{"d_model": 256, "n_head": 2, "d_mlp": 1024, "vocab_size": 4096, "activation": "gelu", "attn_scale": 0.0884, "decay_shape": "linear"}
MLP neurons of a small language model. Each row is named by its layer, matrix (up: input weights) and neuron, and shows model dimensions 0-95. Each number is 128 + 24 x the weight over its row's rms, rounded and kept within 0 to 255.
Before each neuron's rows, "fires on" lists the tokens most often at its 100 highest values on Wikipedia text that the model never trained on. A number after a token or word is its count.

fires on: "2" 16, " D" 12, " with" 8, "ed" 6, " to" 4, "ing" 4
L17.up993 [122 109 158 130 152  95 123 137 161 130 166 119 156 152 146 137 135 145 187 115 108 131 169  91 136 143 132 131 143 145 161 143 118 147 145 150 128 117 166 132 115 108 158 127 144 166 128 136 141 125 167 131  58 130 135 142 109 106 129  98 136  70 174 125 113 117 140 146 123 119 131 136 176 160 153 125 128 127 145 142 152  94 167 130 137 141 156 120 143 135 152 153 129 122 142 155]

fires on: " |" 46, "|" 44, "==" 9
L3.up702 [ 95 125 157 109 132 128 141 135 154  63 139 110 109 127 139 140 129 100 155 149  83 129 119 126 159 153 159 112 151 107 112 111 134 112 104 107 127 170 106 150 101 119 175  77 132 140  96 136 125 118 147 144 103 142 144 162 152 137  96 113 161 124  99 146  89 138 101 117 159 106 109 146  76 104 124 103 131 136 120  93 166  89 151  90 136 144 148 153  98 171 146 131 154 154 102  73]

fires on: "." 55, "s" 6, " in" 6, " of" 5
L17.up177 [156 144 165 122 127 132 124 153 138 119 121 109  82 166 162 107 121  88 134 143 130 136 145 152 146 131 147 106 130 114 134 117 131 143 143 110  94 114 129  84 132  67  82 146 134 189 110 113 125  88 122 102 185 135 139 110 121 142  82 114 110 147 142 141  96  70 156 120 118 163 140  82 158 137 115 109 100 143 120  87 143 126 147 153 141 126 117 110 154 152 147 155  96 146 137 114]

fires on: ":" 24, "-" 15, "ed" 12, "." 6, "t" 6
L16.up77 [145 162 155 164  94 125 100 130 122 113 140 185  93 145 134 130  92 113 137 109  97 152 147 128 143 155 119 125 113 148  78 114 164 179 140 116 139  96 135 115 124 151 110 148  80 129 146 159 108 129 134 111 144 122 130 114 120 124 116 128  85 157  98 156 109 138 165 130 106 126 140 131 119  98 101 123 123 180 134 120 111 149 134 128 180 104  79 129 144 135 168 130 115 128 143  99]

fires on: " |" 30, "born" 7, "a" 5, "ad" 4, "ones" 4, "omb" 4
L11.up227 [131 163 127 104 112 109 166  85 130 119 121 133 105 113 142 121 129  98 133 144 140 111 116 144 147 121 116 122 125 105 108 154  97 146  77 102 101 148 128 139 143 103 187 102 126 150 114 161 133 117 128  87 134 156 117 124 118 150 110 115 155 126 123 153 149 132 119 162 130  93 144 109 126 110 124 104 134 142 140 141 156 114 118  43 105 144 143 126 127 156 108 105  96 107 115 104]

fires on: " and" 19, "k" 19, "y" 10, " x" 9
L11.up739 [161  96 114 140 142 124 132  89 146 185  76 136 131 154 106 129 155 165 144 142 142 112 134 109 107 123 121 118 158 110 128 143 147 128 151 126  96 131 164 154 149 131 118 148  60 123 161  97  67 141 169 124 125  96  67 131 166 106 117 124  85 120 120 148 115 149 137 101 151 115 115  81 156 119  81 109 109 130 142 143 190  74 150 108 123 122 103 108  99 109 121 146 139 124 109 116]

fires on: "1" 90, " al" 5, "al" 4
L16.up144 [151 169 103 128 118 151 112 138 190 145 156 145 105 128 127 155 157 141 117 152 131 169 151 147 124 117 127 129 143 142  89 191 109 147 131 150 157 119 109 130 126 159 119 134 107 123 142 130 182 131 155 138 152 130 111 104 129 120  91 124 110 128 162 124  96 121 121 139 116 106  91  90 143 141 143 144 177 137  39 155 141 109 127 153 110 137 118 170 125 123 179 154 133 161 126 105]

fires on: "y" 17, "om" 12, " in" 8, "ar" 6, "e" 6, "m" 5
L14.up103 [116 128 172 145 165 143  71 113 119 144 114 130 112 123 119  84 168 138 110 129 124 137 133 158 125  85  95 105 143 109  98 142 149 127 169 117 105 100 141  60  92 138 126 114 132 126 113 130  93 137 132 147  94 162 112 138 124 136 150 121 149  98 163 136 150 130 119 125 140 103 136 189 165 140 107  87  97 153 162 145  90 131 139 110 133 122 101 153 102 157 132 116 126 101 145 154]

fires on: " in" 33, " to" 15, "," 13, ";" 9, "ot" 4
L7.up4 [136 142 140  71 149 113 156 126 117 148 117  96 162 118 150 104 141 110  94 131 115 161 101 151 134  99 116 132 134 109 109 184 115 121 124  92 162 169 130  80 174 120 136 155 131 147 153 101 126 101 153 122 129  87 138 132 149 113 154 115 130 158 124 117  95 101 146 109 101 145 111 141 109 164 130 117 126 173 161 114 151 150 111 121 141 117 168 130 152 122 140 125 144 142 170  69]

fires on: "ub" 26, "vent" 23, "ab" 19, " record" 9, " Rele" 6
L3.up484 [127 153 125 131 116 116 158 116 116 147 168 130 139 133 130 147 129  87 101 111  78 121 191 130 141 118 147  90 135  61  98 124 144 146 116 130 118 101 142 113 120 121 154 139  81 120 154 119  85 106 114 119 163 146 107 152  78 120 128 174 137 125 169 144 138  66 150 157 113 137 182 136 137 145 100 137 119 135  99 145 135 113 141 120 140 108 152 134 131 122 145 142 159 101 148  94]

fires on: " J" 13, " No" 12, " rem" 10, ":" 9, " Miss" 7, " no" 7
L3.up448 [157 112 123 157 141 137 174 134 144 130 138 121 121 104 134 132  87 136 171 145 129 104  89 105 148 158 149 157 119 129 157 103 165 137 138 137 104 104 166 133 119 144 119 148 162 126 112 146 119  94 151 128  89 143 130 153 127 165 106 136 124 143 100 183 125 106 178 157 132 136  92 103 110 113  96 143 107 146 130 112 137 160 175 180  75 131 147 162 147  99 181 176 133 100 112  85]

fires on: "." 59, " " 35
L18.up606 [141 141 130 152 132 136 128 152 154 113 101 103  88 187 119 126 131 110 111 154  92 146 100 126 126 139 122  88 163 171 131  45 125 162 161  85 103 116 100 153  72 158 102 117 119 117 101  95  97  98 154 160 130 146 140 135 122 116 130 118 146 104 165 124 130 148 131 122 127  74 184 130 117 132 146 119 121 137  61  96 153 125 149 157 148 166 108 130 133 146 130 148 114 122 142 118]

fires on: "'," 21, " London" 11, "ford" 10, " York" 7, " Scotland" 7
L2.up941 [132 110 108 130 167 114 159 138 100 142 110 125  96 106 134 114 117 121  99 129 115 142 144 184 138 122 118 144 113 147 192 103  70 159 129 161 142 146  99 138  83 102 161  87 116 195 125 158 126 132 138 121  79 125 126 126  78 116 150 148  84 110 184 106 123 120 117 120 153 112 143  86 113 153  96 105 125 108 117 138 139 150 107 132  88  96 109 138 166 137 125 149 112 126 108 163]

fires on: "2" 20, "1" 16, "f" 7, "ter" 6, "F" 5, "am" 5
L14.up230 [127 103 151 133 116 122 174 113 137  91 111 126 117  86 138 118 127 147 129 111 147 176 118  97 112 140 134 151  89 162 179 157 152 140 123 145 116 147 123 123 129 150 133 100 187 129 188 140 162 128 116 134 124 127 108  90 125  89 134 137 206  78 170 146 151 111  45  96 107 120 123 166 142 145  97 134 138 121 121 114 135 115 116 129 124 113  96 150 157 136  92 139 157 123 129 113]

fires on: " Fre" 18, " exp" 10, " conf" 7, "ic" 7, "ancial" 6, " announced" 5
L2.up52 [ 99 170 117 146 126 160 171 145 108 170 132 122 127 118 105 137  84 113 122 138 112 147 136 123 101 117 149 142 185 195 145  80  96 116 169 111 137 145 131 120  94  86 107  74 140 138 132 101 135 161 108 126 147 132 104 133 131 117  80 120 152 145 104 145 120 129 152 160 160 157 151 181 117 117 121 162 143 113 119 104 126  90 122 106 131  72 133 189 117 128 116 108 139 137 124 166]

fires on: "9" 17, " in" 16, " of" 10, "et" 7, " with" 6
L16.up872 [137 137 136 113 140 132 149 110 110 116 157 136 117 176 156  85 138  80 137 119 155 146 132 146 104 136 132 133 132 167 120 109 110 131 128 151 137 111 157 129 110 114  84 145 110 108 103 126 132  67 118 121 132 100 107 167 127  95 104 166  97 111 134 134 111 159 125 158 126 159 133 104 121 141 117 200  88 135 158  88 134 141 204 133 204 116 124 132 120 159 166 101 114 144 162 131]

fires on: "." 32, "-" 12, " was" 9, " G" 5
L17.up684 [191 146 168 108 109 191 136 147 118 112 137 137 130 153  99  92 107 128 138 162 137 148 117 174 133 133 139 130 160 139 120 109 148 134 136 109 139 103  95 147 109 169  93 111 134 113 113  56 120 120 152 110 155 147 127 139 153 136 118 137 179 156 135 162 150 116 130  62 121 117 108 133 114 158 159 129 112 107 126  69 110 131 195 144 164 118 134 135 144 146 146 143 189 131 152 127]

fires on: " " 48, "." 16, "-" 6, "0" 4, "9" 4
L17.up735 [107 132 184 117 139 151 122 146 130 131 129 139  95 130 138 151 136  68 114 168 129 160 148 101 142 112 140 129 119 117 148 123 127 108 176 108 147 131 109 123 140 132  76 146  91 194 119 106 135 115 129 148 130 122 137 106 127 142 128 130 134 136 153 100 127 163 158 156 168 143 116 113 108 109 124 143 170 110 128 170 150 146 152  84 150 126 177  73 160  95 159 136  95 136 119 131]

fires on: "0" 22, "1" 12, "8" 11, "9" 8, " " 8
L14.up233 [ 92 141 136 115 130 160 159 102 145  98 125 134 148 138 120 159 154 111 146 121 168 169 142 141  96 125 126 151  93 105  72 145 135 119 123 187 117 131 121 145 149 101  99 164 110 159 110 125  94 116 131  77  57  88 149 104 168 154  98  95 132 155 134 159 108 154  98 143 129 159 120 129  78 124 124 116 110 141 135 111 119  95 135 125 112 149 132  83 125 151 111 139 157 138 127 115]

fires on: "," 35, "." 9, ":" 8, " ft" 6, "-" 4
L14.up394 [151 129 176 100 142 144 130 102 122 119 138 112 160 161 119 138  87 114 100 132 110 156 131 111 128 142 160 147 131 127 150 135 129  95 173 136 140 149 139 123 118 101 108 135 126 156  74 128 159 117 181 135 130 130 139  90 139  98 139 163 152 131 126 107 128 115 126 182 111 123 166 120 137 108 147 130  92 133 125 133 134 102 155 119 142 105 110  96 122 157 100 109 167 117 109 151]

fires on: " P" 16, "P" 13, "-p" 10, " E" 6, " n" 4, "E" 4
L14.up1017 [113 153 117 206 105 157 116 109 119  99 134 140 168 153  94 161 126 126 119 112 139 127  95  97 160 122  90 119 132 126 121 116 127 107 156 101  88 172  86 155 123 126 142 135 114 138 149 100 143 112  99 126 174 154 126 114 141 106 144 135 169  86 148 140 158  93 140 127 149 126 112 142 137 124 158 112 113 137 111 157 141 112 136 115 141  89 106 100 134 120 123 124 171 120 117 116]

fires on: ":" 25, " and" 20, "i" 9
L16.up422 [142 124 112 131 124 158  93 102  89 151 105 120 157 138 148 113  80 138 158 110 165  98 153 114 129 121 158 163 172  79 159 136 151 138 124 109 118 150  98 158 136 104 108 130  87 139 166 101 111 170 148 101 114 120 144  92 145 119 119  88 156  87 151 153 138 129 140 120 124 159 142 103 142 117 135 142 153 104  97 107 136 135 167 155 103  62 149 125 141  89 131 140 121 133  65 109]

fires on: "==" 50, "ell" 21, "ells" 9
L3.up443 [117 187 160 169 149  83 166 140  74 118 156 110 155 154 123 139 129 144 125 145 106 122 152 114 166 126 129 147 147 138 157 111 145 124  79 164  96 105 141 100 123 101 136 120 100 143 117 134 119 134  97 143 102 126 130 138 163 140 151  97 115 114 160 125 111 137 147  96 185 113 158 169 158 101 110 131 118 185 129 153 136 121 111 129 134 158 167 117 136 121 134 145 140 138 175 146]

fires on: "|" 29, " ad" 13, " |" 10, " co" 4, " typ" 4
L3.up570 [ 98 122 142 101 145 149 108 144 144 123 126 110 120 109 119 144 151 119 149 170 150 168 161 125 106 127 148 102 129 151 118 127 121 138 116  55 129 135 108 131  95  63 147 143 129 141  98 131 128  95 140 154 134 164 136 126 149 106 103 136 144 118 137 137 113  90  69 114 165  90 144 155 111  85 104 118 149 180 154 109 109 102 133  94 117 127  97 141 120 134 148 148 178 173 118 114]

fires on: " Qu" 20, " qu" 14, " He" 10, " Atl" 4, " Rev" 4, " Sam" 4
L3.up721 [145 131 112 149 144 100  97 119 152 130 151 134 133 149 110 125  70 135 128 131 102 149 164 146 188 168 104 150 147 104 104 133  80 164 105 121 123 137 119 142 110 121 125 147 110 137 170 140 142 139 141 125 163  97 148 146 130 153 143  98 149 117 105 124 124 124 135 145 138  98 133 118  80 130 156 134 155 126 118 154 129 130 118 133 169 117 147  97 146  76 138 153 127  76 164 148]

fires on: " De" 24, " In" 24, "In" 16, " Ab" 10, " Am" 5
L3.up317 [111 111 105 150 113 108 125 175 101 105 114 136 165 134 157 159  85 152 140 127 111 140 142 111 131 178 147 150 134 121 117  96 115 127 139 132  86 116 126 120 198 161 140 110 111 159 143 121 126 115 125 110 166 113 134 108 174 142 119 166 130  94 159 120 104  84 137 122  96 142 113  88  78 162 134 175 127 149 142 129 100 128 136 137 114  96 122 150 103 151 162 188 119 132  98 104]

fires on: " " 34, " and" 17, " (" 14, " that" 5
L18.up276 [151 126 170 183  92 113 152 145  94 140  82 148 147 102 170 102 120  95 117 119 150 115 116 135 125 124  88 134 169 128  92  95 119  99 106 134 130 121 138 147 141 116 153 175  94 155 173 103 156 128  98 119 114 136 115 150  87 150 145 142  87 128 119 119 128 118 116 110 117 141 116 143 162 136 172 114 107 184 132 136 119  97 152 167 152 146 130 101 130 109 128 138 148 128 158 101]

fires on: " and" 15, " to" 13, "," 13, "al" 9
L18.up727 [142 130  99 124 161  84 125 114 134 129 159 155 132 151 123 171 147 105  86 133 135 121 149 161 183  92 133 146 145 159 153 173 145 131  96 139  91 109 162 109 118 130  93 129 131 131  97 125 107 177 120 148 108 158 204 129 106 131 143 202 152 162 120 158 151 123 125  80  95 144 152 115  81 129  94 133 149 133 161 110  97 135 135 137  88 138 144 145 154 117 153 114 139 138 142 197]

fires on: "-" 26, " |" 15, "0" 7, " L" 6, "an" 4, "1" 4
L14.up406 [146 112 114 148 111 127  96 116 110  84 135 164 159 119 134 149 127  96 113 162  98 133 170  99  97 120 134 143 118 179 126 122 135 120 141 136 101 112 126 128 152 150 134 119 122 125 120 195 155 190 123  80 152 131 136 116 111 113 113  92 153 138 144 134 149  93 135  89 149 133 148 130 116 115 146 111 160 111 128 132 143 134 142 106 136 103 129  99 130 156 101 148 111 131 158 129]

fires on: " from" 18, " at" 17, " to" 12, " with" 8, "ass" 7, " in" 7
L7.up606 [130 112 107 150 164 131 148 166 158 141 158 118 150  95 114 115 127 127 105 139 130 120 103 106 131 163 164 103 119 110 189 167 146 152 157 142  99 144 130 125 122 124 167 108  79 107  99 141 146 118 166 103 105  72 101 121 121  97 162 151 131 102 145  92 124 120 134 138 148 141 156 125 134 135 143 121 127 118 151 112 108 119 128 148 139  97 152 132 131 125 125 162 168 132  98 177]

fires on: "1" 98
L17.up261 [152 155 132 154 109 129 111 109 119 127 166 121 132 130 103 133 167 125 132 110 136 137 112 152 167  93 138 125 110  69  91 144 104 151 131 151 157 158 108 137 156 147 122 127 133  80 121 143 151 135 148 111 133 139 131  57 150 168 111 167 140 158 110 169  81  76 131 130 128 112 151  66 124 153 118 112 178 146 154 128 138  83 157 178 117 135  98 129 160 108 162 142 139 141 154  88]

fires on: " Roman" 15, " Gu" 13, "==" 13, " played" 10, "olk" 10, " English" 9
L2.up824 [113 153 170 138  85 115 144 129 107 131 121 106 139  92 191 156 172 145 115 147 101 133 164 125 126 112 115 146 160 134 100  52 130  95 126 139 152 105 104 122  92  90 165 147 105 157 113 114 122  89 122 168 153 154 166 103 167 186 167 102 118 131 167  95  94 115 114 136 147 102 119 156 112 141  86 145 100 110  72 145 148 151  70  81 104 155 119 135 142 109 142 147 160 163 122  97]

fires on: "ed" 20, "est" 15, "al" 7, "able" 6, "ied" 5
L7.up878 [ 98 146  87  98  84 152 124  97 123 151 128 135 118 129 114 107 107 139 138  78 118 121 169 154 122  98 143  93 143 127 106 166 120  98 132 183 112 151 125  83 120 121 107 135 127 117 158 156 162 145 110 154 148 106 141 117 140 117 175 111 135  83 112 151 138 125 125 116 105  89 128 108 156 121  96 132 127 125 120 144 106 119 147 118 116 129 107 141  86 154  95  97  95  88 102 147]

fires on: "9" 54, " Av" 5, "n" 4, "v" 4, " or" 4
L18.up608 [139  93 117 146 116 125 134 151 149  98 100 150 124 123 158 102 105 104 136 132 159 178 118 135 150 129 147 135 139 122 132  84 138 126 105  99 100 164 161 135 130 150 153  60 156 136 115 169 100 118 137 123 153 143 114 148 150 125 135 156 114 121 163 114 107 124 126 142 167 144 136 160 105 132 120 164 139 106 101 148 122 167 141 132  81 143 135  92 119 135 152 156 153 122 119 104]

fires on: " " 33, " t" 15, " T" 12, "th" 5, "es" 5
L17.up437 [ 64 161 136 152 111 122  94 160 145 169 112 116 116 153 107 132  96 140 113 111 109 151 129 130 133 137 107 128 128 182 120  77 152 152 141 158 149 105 125 135 123 112 109 149 118  84 121 116 142  97 127 134 152 160 188 130 118 124  91 148 101 140 131 145  86 134 152 100 141 135 142 143 117 144 123 118 122 115  98 107 107 126 144 119 121 135 127 123 159 123 146 151 129 138 167 152]

fires on: " g" 14, "-" 14, "g" 13, "|" 7, "G" 6, " r" 6
L16.up759 [ 83  92 144 150  94 154 111 152 131  94 128 120 145 144 131 125 119 178 125 182 145 138 107 120 137 137 181 111 106 171 147 105 122 135 150 115 105 124 133 143 138 149 155 129 173 140 131 139 130  95 148 161 114 171 166 140 138 123 158 104 125 147 134 181 124 119 103 123 128 155 136  79  86 156 118 151 159 139 123 111 169  98 176 148  81 158 160 174 133 141 113 128 130 164 144  93]

fires on: " J" 38, " who" 6, " cont" 4, "on" 4, " that" 4
L18.up754 [127 107 113 175 103 117 155 154 114 113 142 122 137 132 115 161  76  87 136 118 131 116 114 140 127 162 156 128  95 108 143 116  99 203 137 120 127 157  97 133 134 104 133 118 145 120 164 141 116 159 137 157 103 115 150  97 126 164 108 145 132 100 115 110 149 126 101 135 139 130 125 148 134  93 134  97 160 102  73 140 159 101 120  92 124 128 140 136 142 160 134 100  96 159 102 128]

fires on: "in" 25, "i" 12, " |" 6, "v" 5, "omin" 5, "n" 4
L14.up972 [132 117 133 147 126 124  88 158 115  97 123 115 147 151 151 147 126  90 162 114 159 125  82 141 144 115 136 136  97 123 116  83 172 116  98 107 115  95 171 117 154 103 141  86 133 111 137 150 117 143 132 134 132 145  96 122 103 101 113 146 161 100 153 176  80 146 109 146 160 112 116  80 110 148 124 176 140 141 121  95 165 118 117 120 105 115 151 108  98  94 145 138 108 136 132 119]

fires on: " |" 23, "-" 21, ":" 15, "," 7
L16.up230 [123 112 150 196 114 120 100 110 112  94 132 133 115 131 151 111 156 100 139 136 110 117 123 132 173 134 100 129 157  75 111  85 139 173 156 119 106 114 149 119  97 149  93 125 136 106 113 115 114 152 153 139 168 100 117 139 123 117 117 142  96 181 129 136 129 152 159 148 119 110  93 112  80 115 138  85 117 135 122 111 111 126 153 147 149 136 138 140  88  94 155 156 113  87 136 135]

fires on: " " 48, " (" 5, "h" 4, "1" 4
L17.up131 [110 142 184 121  98  93 149 152 110 134 131 120 159 105 141 141 146 101 135 145 153 163 138 118  93 101 100  46 140 102  95 113 108 136 112 134 112 118 129 123 102 105 152 127 103 161 181 139  78 108 131  92 150 163 127 107 122 129 122 101 115 139 157 111 135 143  71 135 121  99 120 131 169 100 150 111 114 100 116 166 112 138 152 139 136 115 153 152 165  75 106 158 192 140 117 139]

fires on: " w" 23, "w" 21, "c" 14, "ro" 7, "-w" 5
L11.up163 [102 108 163 119 124 137 159 128 111 131 164 134 111 167 131 142  55 112 105 137 137 150 106 109 145 128 139  91 152 157 157 125 146 112 113 112 115 147 131 131  91 123 115 105  86 123 136 108 118 133 137 126 167 136 155 145  76 105 105 142 133 121 120  99 174 124 119 121 102 155 118 113 144 117 166 151  98 153  97 123 110 110 158 125 136 164 137 153 119 163 132 115 155 127  87  96]

fires on: " |" 54, ";" 14, " /" 11, "." 7, " " 5, "-" 4
L11.up759 [141 102 155 125 115 171 110 146 131  93 133 146 157 102 102 125 112  71 136 134 132 163 143 110 117 162 140 101 109 137 154 106 136 114 126 120 109  97 103 112 109 125  71 102  89 139 102 143 154 150 138  99 110  96 122 106 143  88 117 150 128 128 103 156 161 106 136 148 165 107 112 102 145 137  87 156 100 127 123 114 134 134 210 121 127 111 161 123 186 145 111  87 109 108 142 157]

fires on: "A" 18, "1" 12, "3" 12, "5" 12, "2" 8, " ne" 8
L16.up48 [145 147 108 148  98 131 167  77 118 116 136 118 157 139 144 142 131 127  99 114 116 165 152 145 134 149 132 101 104 176 128 132 106 118 133 143 146 126 147 135 124  95 140  63 156 115 154 168 175 152 106 107 103 169 103 122 134 157 101 122 157 110 174 150 143 149  83 153 120 132 172 146 136 146 103 130 124 129 147 137 129 145 112 125 150  98 132 125 122 178  75 113 111 122 124 110]

fires on: "1" 70, "2" 12
L16.up202 [139 108 105 143 150  89 153 113 185 140 105 146 116 119 153 153 125 125 144 153 108 114 136 123 159 133 123 131 117 157 154 132 106 177 114  98 155  90 175 129 131 148 143 133 145 135 127 147 152 142 145 137 153 137 130 151 140 138 132  95 119 120 123 110  99 125 132 166 138 110 112 152 114  87 102 163 153 132  98 139 123  98 131 106 151 136 117 156 150 139 160 172 103 158 137 111]

fires on: " " 31, "2" 25, "1" 13, "3" 7, "4" 6, "\n" 4
L16.up858 [157 102 149 104 110  99 135 125 187 111 125  93 169  86 129  97 128  93 113 147 138 107 153 108 155 127 143 111 144 142 123 150  91 104 121 131 106 122 120 149 113 140 117 136 146  94 184 157 100 130 106 106 154 114 109  97 134 123 112 116 112 102 104 121 181 100  49 136  83 116 114 130 144 139  99 121 130 169 120 157 135 149 144 150 164 124  98 142 157  94 156 109 121 125  99 160]

fires on: " |" 80, " " 10
L3.up119 [167  72 126 108 131  95 133 131 201  67 159  99 176 131 109 104  93 152 126 157 114 121 127 143  94 121 181 127 161 159 142 119 136 105 111 123 155 140 155 138  91 123 142  94 133 154 139 101  92 108 121 119 135 139 113 149 123 117 111 101 115 125 111 175 140 172 135 116 134 133  86 167 117 140 138  86 174 128 141 122 123 106 149 117 123 122 132 144 122 159 148 115 153 170 109 105]

fires on: " par" 19, " man" 14, " Par" 12, " equ" 11, " Town" 8, " Man" 7
L2.up974 [162 148  96 131 128 146 121 129  92 146 100 138 131 150 134 186 158 123 101 150 127 106 110 100 190 149 101 135 106 125 121 153 134 112  82 134 126 146 133 125 134 120 153 130 129 162 132 128 143 121 133 164  96 147 161 133 128 176  99 111 166  94  88 138 105  91 140 112 104 123 114 125 141 114 124 114 129 180 150 128 175 157 127 120  92 150 124 111 122  97  99 111 149 127 130  94]

fires on: "in" 17, "," 13, " in" 11, "o" 8, " and" 7, "I" 6
L7.up568 [114 145 144 119 130 102 168 102 107 135 113 135 158 111 123 117 152 122  88  97 102 133 128 165 134  96 159 156 127  98 127 145 146 113 136 125 116 124 133 117 176 108 128 119 121  68 123 105 116 156 115 150 119  84 130 127 131 159 161 130 135 210  98 159 113 168 125 144 157 111 123 122 106 124 106 104 122 130 147 107 169 124  94 172 136 138 138 123 152 113 117 123 173  93 137 124]

fires on: " and" 15, "," 14, "ed" 13, "al" 8, " who" 7, "ra" 6
L11.up1013 [ 97 151 109 126 119 154 104  90 110 143  99 137 147  98 114 117 137 203 113 122 126 119 120 132 150 120 103  60 107 117 129 125 144  90 147 120 111 126 136  87 150 143  73 113 167 149 117 141 136 155 147 131 146 129 119 117 125 158 119 141 168 127 120 140 129 136 126 102 128  94 133 131 172 140 113  93 121 171 161 154 127 126 155 114 123 125 141 128 148 168  79 158 121 108 123 132]

fires on: " " 37, "2" 8, " and" 6, " in" 5, "ed" 4
L16.up62 [135 150 172 137 143  97  91 123 122 147 158 132 143 150 110 125 147 100 127 141  92 117 100 149 116 164 132 110 139 190 127 115 161 168  82  85 110 109 173 109 110 103 106 140 108 136 137 107  98 120 123 105 169 115 146 107 136 141 110 132 113 143 116 145 181 140  91 105 104 109 173 137 126 166 127 118 126 117 103 107 128 139 136 107 139 145 161 123 149 127 130 141  89 117 151 155]

fires on: "4" 23, "0" 17, "k" 13, "1" 9, " k" 5
L14.up383 [132 126 109 114 121 140 143 114 115  83 155 142 144 148 112 139 175 121 172 138 144 106 118 165  89 162 151 176 130 136 103 183 155 129 125 149  93 149  93 127 108  87 117 148 121  94 131 152 129 150 160 100 135 102 123 156 166 124 127 106 116 102  89 119 117 118 121 123 131 122 116 148 145 117  64 103 143 100 104 138 146 120  78 130 123 124 112 139 109 130 119 134 169 103 129 106]

fires on: ";\n" 19, ";" 15, " comp" 12, " Av" 8, " colle" 6, " div" 5
L2.up232 [119  95  94 118 144 137  82 144 104 156 144 132 150  88 130 153 171 112 161 128 103 114 135 139 147  84 123 145  93 140 143 103 148 150 133 100 128 156 161 111 104 125 140  94 124 121 135 124 101 136  94  75 142 134 147 110 137 152 126 101 127 117 156 125 134 123 152 156 117 102 136 154 118 123 101 178 166 158 150 146 106  98 104 123 130 111 153  88 141  81 150 184 122 160 159 108]

fires on: " m" 25, " l" 7, " n" 6, " sh" 5, " c" 5, " (" 5
L2.up784 [163 102 104 122  94 100 107 157 167 105 135 126 117 150 133 121 105 120 190 115 133 139 132 101 149 131 134  82 154 130 117 142 145  98 186 159 120  45 106 166 141 140 135 134 123 126 128 134 144 132  98 141  65  93 172 133 131 115 146 127 137 139 138 130 117 120 107 139 118  91 198 122 167 135 135 136 121 132 126 133 122  89 164 114 144 129 121 124 154 137 101 121 100 121 136 133]

fires on: " of" 30, " the" 13, ":" 8, " a" 8, " with" 5, " to" 5
L11.up575 [102 119  79  94 156 144 137 118 120 126 121 102 120 146 150 122  87 112 117  97 168 145 130 116 130 126 146 151 169 111 109 104 131 184 164 143 127  89 101 156 105  94 104 121 125 143 130 104 126 153 148  81 137 122 109 110 117 160 121  94 166 120 117  85 136 164 140 145 153 129 112 109 105 122 160 110  60 100 130 105 115 108 127 109 186 139 153 144 142  83 187 139 135 125  90 105]

fires on: "1" 44, "2" 24, " " 22
L17.up476 [156 148 161 146 127 108 103 148  92 108 105 122 134  76 129 168 102 125 117 167 147 150 147 184 122 111 128 118  98 113 113 182 117 151 129 142 148 115 126  79 124 109 139 111 134 121  96  46 162 144 115  91 160 128 128 114 137 138  97 113 112  88 199 128 116 138 124 119 119 131 150 118 132  95 142 128 141 123  61 108  97 144 159 114 111 114 130 140 181 107 138 105  88 121 138 104]

fires on: "," 55, " was" 11, " to" 9, ")" 7, " were" 4
L14.up512 [127 101 108 139  99 125 115 105 123 126  89 161 130 112 145 164 116 125 125 132  38 142 130 184 165 140 160 153 144 112 133 153 106 124 111 145 109 133 177 112 140 141  92 104 114 162 108 132 111 138 120 154 139 140 147 109 100 153 119 158 127 141 101 167 108 115 132 110 120 110 129 131 102 132 149 121 109  81 114  89  88 137 150 108 120 128 145 104 176 122 134 121 139 148  93 130]

fires on: " ch" 36, " Ch" 19, "0" 12, "1" 5, "ch" 4
L16.up474 [144 149 139 138 131 134 108 147 167 145 131  97 140 151 121 138 117  87 140 137 155 150 124 152 154 133 157 142 170  82 116 166 133  86 136 129 126 113  89 130 115 116 120 154 108 105 139 124 148 189 164 100 137 162 124 154 154  97  89 118 143 119  74 167 140 132  93 147 133 161  95 100 126 131 153 115 174 164 117 148 151  95 123 149 159 115 114  92 104 138 140 124 187 129 109 124]

fires on: " and" 20, "ian" 16, " &" 11, " +" 10, " |" 7
L7.up15 [103 104 110 131 147 127 129 114 106 113  96 145 123 133 122 120 126 127 138 136 147 139  97 138 125 126 155 103 119 112  82 105 141 118 116 110 121 118 104 103 109 128  94 118 143 130 148 141 179 131 159 118 131 139 183 120 125 119 121 135 129 125  32 108 115 131 139 118 123  63 110 148  76 118  98 132 132 156 134 126 121  99 144 117 117 110 127 157 141 135 165 137 158 152  97 105]

fires on: " comp" 21, " fav" 15, " colle" 9, " hon" 6, " reb" 5, "ib" 5
L2.up559 [118  96 147 163 166 154 121  93 106 136 148 166  81 139  88 136 130 126 128 138 110 128  94  93 160 116 155 127  89 124 167 109 127 109  99  56 142 107 179 129  97  95 121 155 108 112 133 140 110  96 129 175 128 126 147  94  88 170 143 114 150 159 137  92 109 123 165 141 146 163  92 151  96  81  89 181 138 150  88 188  91 138 112 126  85 149 123 114 115  99 156 123 136 130 186 117]